config.toml
n_layer = 15
d_model = 768
n_head = 12
n_kv_head = 12
head_dim = 64
d_mlp = 3072
vocab_size = 32768
activation = "gelu"
norm = "rmsnorm"
norm_place = "pre"
norm_eps = 1e-05
positions = "rope"
rope_base = 10000.0
rope_fraction = 1.0
qk_norm = false
attn_scale = 0.125
bias = "qkv"
tie_embeddings = true
parallel_block = false
init = "normal"
init_std_qkv = 0.0244
init_std_o = 0.00446
init_std_up = 0.0244
init_std_down = 0.00446
optimizer = "cautious_adamw"
lr = 0.000306
beta1 = 0.9
beta2 = 0.95
weight_decay = 0.84
lr_head = 0.00438
warmup_steps = 270
schedule = "wsd"
decay_fraction = 0.719
decay_shape = "linear"
final_lr_fraction = 0.05
batch_tokens = 131072
seq_len = 1024
doc_mask = true
z_loss = 0.0001
train_tokens = 1051000000
steps = 8019
dataset = "wikipedia_en"
MLP neurons of a small language model. Each row is named by its layer, matrix (up: input weights) and neuron, and shows model dimensions 240-335. Each number is 128 + 24 x the weight over its row's rms, rounded and kept within 0 to 255. Numbers have three digits each.
After each neuron's rows, "fires after" lists the tokens most often just before its 100 highest values on Wikipedia text that the model never trained on; "fires on" lists the tokens most often at its 100 highest values on Wikipedia text that the model never trained on. A number after a token or word is its count.

L5.up1877:141155135114124160147122134113131124112099118179097172155122131124074103125082154134105121131095113145119123133106149095154142127097145175115148108175125157138138157149139131134154119124084127130151139104094135123105138117110151106114130091111104151131161136130148060099140131167105116135
fires after: " " 53, " World" 6
fires on: "1" 52, " and" 6, "-" 5, " " 4

L5.up576:123074127107170181122087106128159079130039150151177113121122126116117133124170116134083119147136138158112138121133124127155112148101093112099120139114117131128131148152116148127154132093141123116113103124094138130115122135122120137121121124083103133165115090130096117112092127117118109121
fires after: " " 55, "1" 16
fires on: "1" 47, "0" 11, "5" 7

L5.up569:131142140100123150110144194128131143130082154092103132122087124126118127127118129100142109114090130145089112160155135088084114128085105115145184138071098146126121140121151115156104096107159151149112164153091126104093148128094125142143111138082112135129152115122120094131115117134165188117
fires after: " " 78, "3" 6, "–" 4
fires on: "1" 95

L5.up3066:131112110091127104132138150109083120166071138111131102099126116127104151104130148155156138120141129133166150171170118135117128125156124159155107126134115104121130089120137128183122132123134125122103144137065111164140133097131167114128176118161075126127125114152113154150147128158160118134
fires after: " " 74, "\n" 6
fires on: "1" 43, "2" 24, "4" 4, " of" 4, " |" 4

L5.up2297:161091165123146113099158143110140126101148106156149168096135086116134138128107126121162130158110187114139101137113153151117122172128106145111111140114118148145100124108122092103132117147135135158170159132131123126136154121150145133094143133102117126132156152123119144115139082156106101134
fires after: "." 59, ")" 5
fires on: "\n" 73, " who" 5

L5.up631:146124142100106132106104140114142141115100096098100118130057120149121103129184121155110148177117142115119172127170118146105126131113130129142135151100104152147087118114138123125107111140142079164179129143101140177110126100100115135113149129100109132146107129142075136152111121099086105140
fires after: " " 33, "0" 19, "\n" 8, " October" 5, "–" 5, "2" 5
fires on: "1" 32, "–" 22, " (" 14, "2" 12, " " 11

L5.up412:178116165112168098119137131127145124146120093136081090141125121132119120130150141129125136125138106105150109143145138167110142143097128145078110149140112102122103094074128103153129102133122144130121089094094155162092135085143120138141148125120124125140132124147163124123115146159117172112
fires after: "\n" 70, "." 7
fires on: "\n" 65, " " 16, " of" 9

L5.up3050:134119142119093140124146146148123097122102106107089142146114100098177100098137162174115103080141111081100154151151127141111135095128144149080090153145112130134101112083139136160132104081104161137156113127118196126103115119095153082104142114093111107142108139167138117153181094120166138170
fires after: "," 30, "." 23, " " 14
fires on: "2" 33, "3" 19, "1" 7, "4" 6, " in" 5

L5.up2620:126123161100091140164184125158161104135113081105190108091128157124131153135151143081141122122102121115120099127125134123106112129153162158113122142123160092104098120146106128154110138165112135110161100162128161122105128138104128160113155085170127167149130202142082073109096133100124130124
fires after: " |" 52, " on" 5, " in" 5, " of" 4
fires on: " " 67, " the" 16

L5.up2327:118125126094133131132133136131119103121140105154141150164119114109081171171101123096136120136127095131118116119119133145132126124096165174152175146118096072148100168171146114134103125120157128147148113131147135147121144161114154123130099094108163131137101147145143125103157117144103167110
fires after: " " 68, "–" 15, " (" 6, " Central" 4
fires on: "1" 92, " Committee" 6

L5.up2026:144151159090106106139117137141071109090123104169173140077094115119123141117128116136125122162146129125071111119127090145114134101133116141098115153118121139112106170169093073157120149101087065141099126105138145122141116112114099107121110143108140136091143153145081154163142163179085132104
fires after: "." 39, "," 19, " |" 8, ";" 5, "\n" 5
fires on: " It" 20, " They" 15, " they" 14, " " 13, " which" 12, " it" 9

L5.up2988:105090085091149170148162141152097101134102163102137127084110143120115156126119132141151119128119119113096153114148134134151137084178120118115119148125110150138096125108138094141146095136101157131115137162139193134081119162113098121143142162105165124130156159134112095112133102146101088167
fires after: " |" 33, "\"" 17, "\n" 6, "1" 5, " refers" 4
fires on: " " 38, " to" 11, " (" 10, " |" 8, "\n" 4, " where" 4

L5.up1867:110073134130140120159111158085148127148108102096113148136108120096120127137132141083162111124086149161133083106139123155134156133123109105107108134121131134100094157104108122132113120143192160116147158133099168151138132107140157117139128133137142132116094099127072073128053104144127140136
fires after: "\n" 66, " Website" 5, ":" 5, " (" 4, " www" 4
fires on: "\n" 50, " " 9, "C" 7, ":" 5, " www" 5, "T" 5

L5.up719:125113114115112146175151161152141164173097145138130138160126101110110107149088197095117118128113116099114143136151078129130133134099129188116141147127106114114122147149113073127133116106128141146143131101142129173146140139142164151137129123136127129158120106129180141104135104130139143109
fires after: " " 79, " (" 5
fires on: "3" 84, "4" 16

L5.up659:099142136135118136140064101140124113127118119143151116106096156117123149143119135124161132112107110125121089140077149139137134172141132133141122144147105131141094097101109103120118115122118136128138119123103152140093116078123134124146157126170098129132150147142130125101150158136141147157
fires after: "\n" 43, "." 13, ")" 8, " of" 6, " awarded" 4
fires on: "\n" 46, " the" 19, "==" 12, "====" 7, "===" 5

L5.up2588:153183103086140174136105107084128141117110166127133105131095123112093136135112108150112119145086146097123118116148124161122168169133115134116096165120091141151131132131107126131117132118150138180141147114107178138157149125125118101099114123084123139080165128134101107150119130138094153149
fires after: " " 57, " |" 12, " by" 7, " Michael" 4, " J" 4
fires on: "1" 37, " " 16, "2" 14, " the" 13

L5.up2810:131149106117093150103104157123127139112094128084141132141077159114105135178131159141139131139112123157140080103151145117127117140129098149141125118125105105144145153117158131170133103153107125187140135118107164138122133146146097109095115109093143122088143099152140161120117134152121103113
fires after: " " 73, "–" 11, " (" 9
fires on: "1" 96

L5.up2422:121108127114124107138134153190128105157113092130091159126136090122131164125136123136123103137073168093191111148115125142125131169100144159090128142074129144115100104118105111108105097135091133141137115127113148135161124057138116112130159157108107181129107124136148112108152129120137133105
fires after: "==" 43, " ==" 21, "\n" 20, "===" 11, " ===" 4
fires on: "\n" 100

L5.up964:144142148108145153127127116152109145127132088099149106074132169148130138119211072147079144131136134140169090130124099168095160135149107146131119132100170108116098126147117114161135082124132097167108135140133178127137132080123096077098149101098100161144105089113087116159123126132135125139
fires after: "," 68, " (" 9, ")," 6
fires on: " the" 27, " a" 21, " an" 6, " in" 5, "a" 4, " " 4

L5.up2162:099117135107119172120121138113145120148106125147111148110122118154081149087140175156127120127135115161161089144096114079136116127098127159133134136097122140102118125116116133106159138128146116110139183122121116122166151133154091163081179126111097111112143077122128130125119108162124175130
fires after: " " 27, "0" 26, "9" 7, "1" 4, "5" 4
fires on: "7" 41, "8" 15, "0" 14

L5.up3024:091136170160172157094148127097121149114167111141144113099132132175087141169100148139093136133119101133134121130153113128112157151109139162137108131064161140140103087104116103122143128116122143101140135100135139126118144097129136142139139121123114167111101127176129185107084138150107143080
fires after: "." 61, ")." 6
fires on: "\n" 64, "," 6

L5.up1717:117118193118101129139121118154070112083126143117147122146144119144117120140106134141147126173076106139124139116134133104089148135159090139148131136127103159077123127111067063135142087107132135125137138135134163106159103142098129124111140135080148147128150107152090128158085096108124126161
fires after: "," 31, " and" 15, "." 9, " but" 7
fires on: " the" 65, "," 6, "\n" 6, " its" 5, " their" 4

L5.up928:152114155097115124165151168133129112123107076159093134093165161117125142103081145126139119109124131133116105165107126135127126162113064148106095118092106151125075153164130133182129116136138153142167140086141123122105118047122129119148177116103106145132081144137150071133125142132140106126
fires after: "\n" 41, " well" 15, ")" 6
fires on: "\n" 40, " as" 15, " |" 6, " –" 6

L5.up2784:120150119085113130113153153159101102097130132090126116153105131116118172168124139096112118133136118122156179058127111113106084136111153142119154163084129116185124098120124125142123118145159164125164133149106150110162145145092107120119113145153127157151090125142080151130106111110142134103
fires after: "3" 40, "2" 34, "1" 8, "7" 7, "6" 4
fires on: "1" 34, "9" 17, "8" 16, "7" 15, "6" 10, "4" 4

L5.up1222:105143114116145120152101164136114174146113126118143164117120146163119127123106126158110118102096138130108121108117124125153169150109150156125104158149102122148116134129131135158135148173107145166132165100134163114148161119123118127137121144151103131178112115151051124114101112137109133115
fires after: " |" 29, "5" 11, "3" 9, "4" 6, "7" 6, "t" 6
fires on: " " 29, " (" 9, "6" 7, "7" 7, "0" 7, "3" 5

L5.up345:111079148128152111140141093115118116146132153150147146097100155140150130131124156128119140149147096133155118103138095100134147179121138147147130147109098123129087122126129142125130132129120090117155140121149127137151116088108118087097154105151112138176118124159122166148148134147125116185
fires after: " |" 57, "," 14, " " 11
fires on: " " 55, "0" 7, " Press" 5, "2" 5

L5.up3022:115117162115109136129097172096131109155086152169091113116063148087141136115121136119141127089133126101148129126148152122119148127121114126075165154151154125084078122147129107146132051107152150195137090103132151113152152076126156124137112136113135164097102139123152127192144131124137113149
fires after: "\n" 71, " www" 5, " Website" 4
fires on: "\n" 37, " " 25, ":" 9, "The" 8, "." 7

L5.up1246:134156139145112133095141119104096113123092152080142142149125144139091113122147141142139125134141170108127124190125158105125107117158101147123126155130144157151149158127099101142164143132151103135162196098156142192093128135139180146120138131086141083174168102149110111149094133130104115146
fires after: "0" 35, "8" 7, "5" 6, " Good" 5, "b" 4, "1" 4
fires on: "7" 23, " m" 8, "6" 7, "8" 6, " kg" 4, " Boys" 4

L5.up1434:119081128145132129127172170100132096144099148152104136099127114152134125113122162151102131156125080139129092147124118145156132100120111124132101131155164165086135124111121123140156147098119130099129169105109112145139134103139151121138149125152144118162135132153125109096167098165101131120
fires after: "\n" 34, " " 8, " to" 6, " Team" 5, " self" 5
fires on: "==" 29, "-" 13, " of" 8, " |" 7, " inter" 5, "2" 5

L5.up2582:140103144108117112154145119119102155139090090147145090139150166104150147136149176146135100140127152111111099114137103105167133218128115144110136156155110149122130150135099088179177133121112158156153089110109130137142134136109144144124155129069145127140162145190118153172137119152143116182
fires after: " |" 34, "\n" 17, " W" 15, " the" 7, " L" 7, "," 4
fires on: " " 75, " United" 11

L5.up2444:141128136137094111127162124176125121139089104140123146145122172156113138164103115111097146124137129152167093102119157141114133169154142169120111142104145134114141151088137141098126145151096128075147099159105135076132135097124142114118129120137105144150153094128147138091181077138103103133
fires after: " " 31, "–" 26, " of" 6, "6" 4, "8" 4
fires on: "1" 41, "2" 32, " the" 8

L5.up2340:130132155118110093135163128113139085143138127152078145127101155151160180141106115130116133147125151117114092154084137153111120124121135149154140156092155149120109105120148092124184159155083114136150156149110111156107148085114130099126141143074070128137095096142141149107126128129077100132
fires after: " |" 85, "." 8
fires on: "\n" 100

L5.up316:109110125136156120153136124144151138099136131142104120151083106125116150093114182127115136118128125134114117139114114155130164101085124127140144163109119140116103110147119138103136115121163065096166122112116158103093120137118119146104153105130111134142119067135138075139149101134132141146
fires after: "9" 42, "ober" 6, " Communist" 4
fires on: "3" 16, "4" 12, "i" 10, "t" 7, "8" 6, "5" 6

L5.up1601:141122104055181146160091107091109147131115119151124105143101134116164172137139130115123070152107115098139141108101137151119144108193123108135131125102120116105195112112125118114159163084132144123133148130138118115157098103127114181106141133105088122137107101172134131134131075174160162121
fires after: "1" 62, " " 10, "–" 7, " |" 4
fires on: "0" 26, "2" 20, "1" 13, "4" 8, "3" 7

L5.up1287:118143102146126112152122143150116105092096115164151132118150118111091095106069112100114105133102123109100108071116094131160128132171113124125143101121106107141122135099128095147140127146089115140168121099102132137133137115090138153094116102105122099124124159155131143138132123122088127119
fires after: " " 60, " the" 12, " of" 7, " all" 4
fires on: "2" 20, "1" 18, "3" 11, " " 10, "4" 7, " of" 6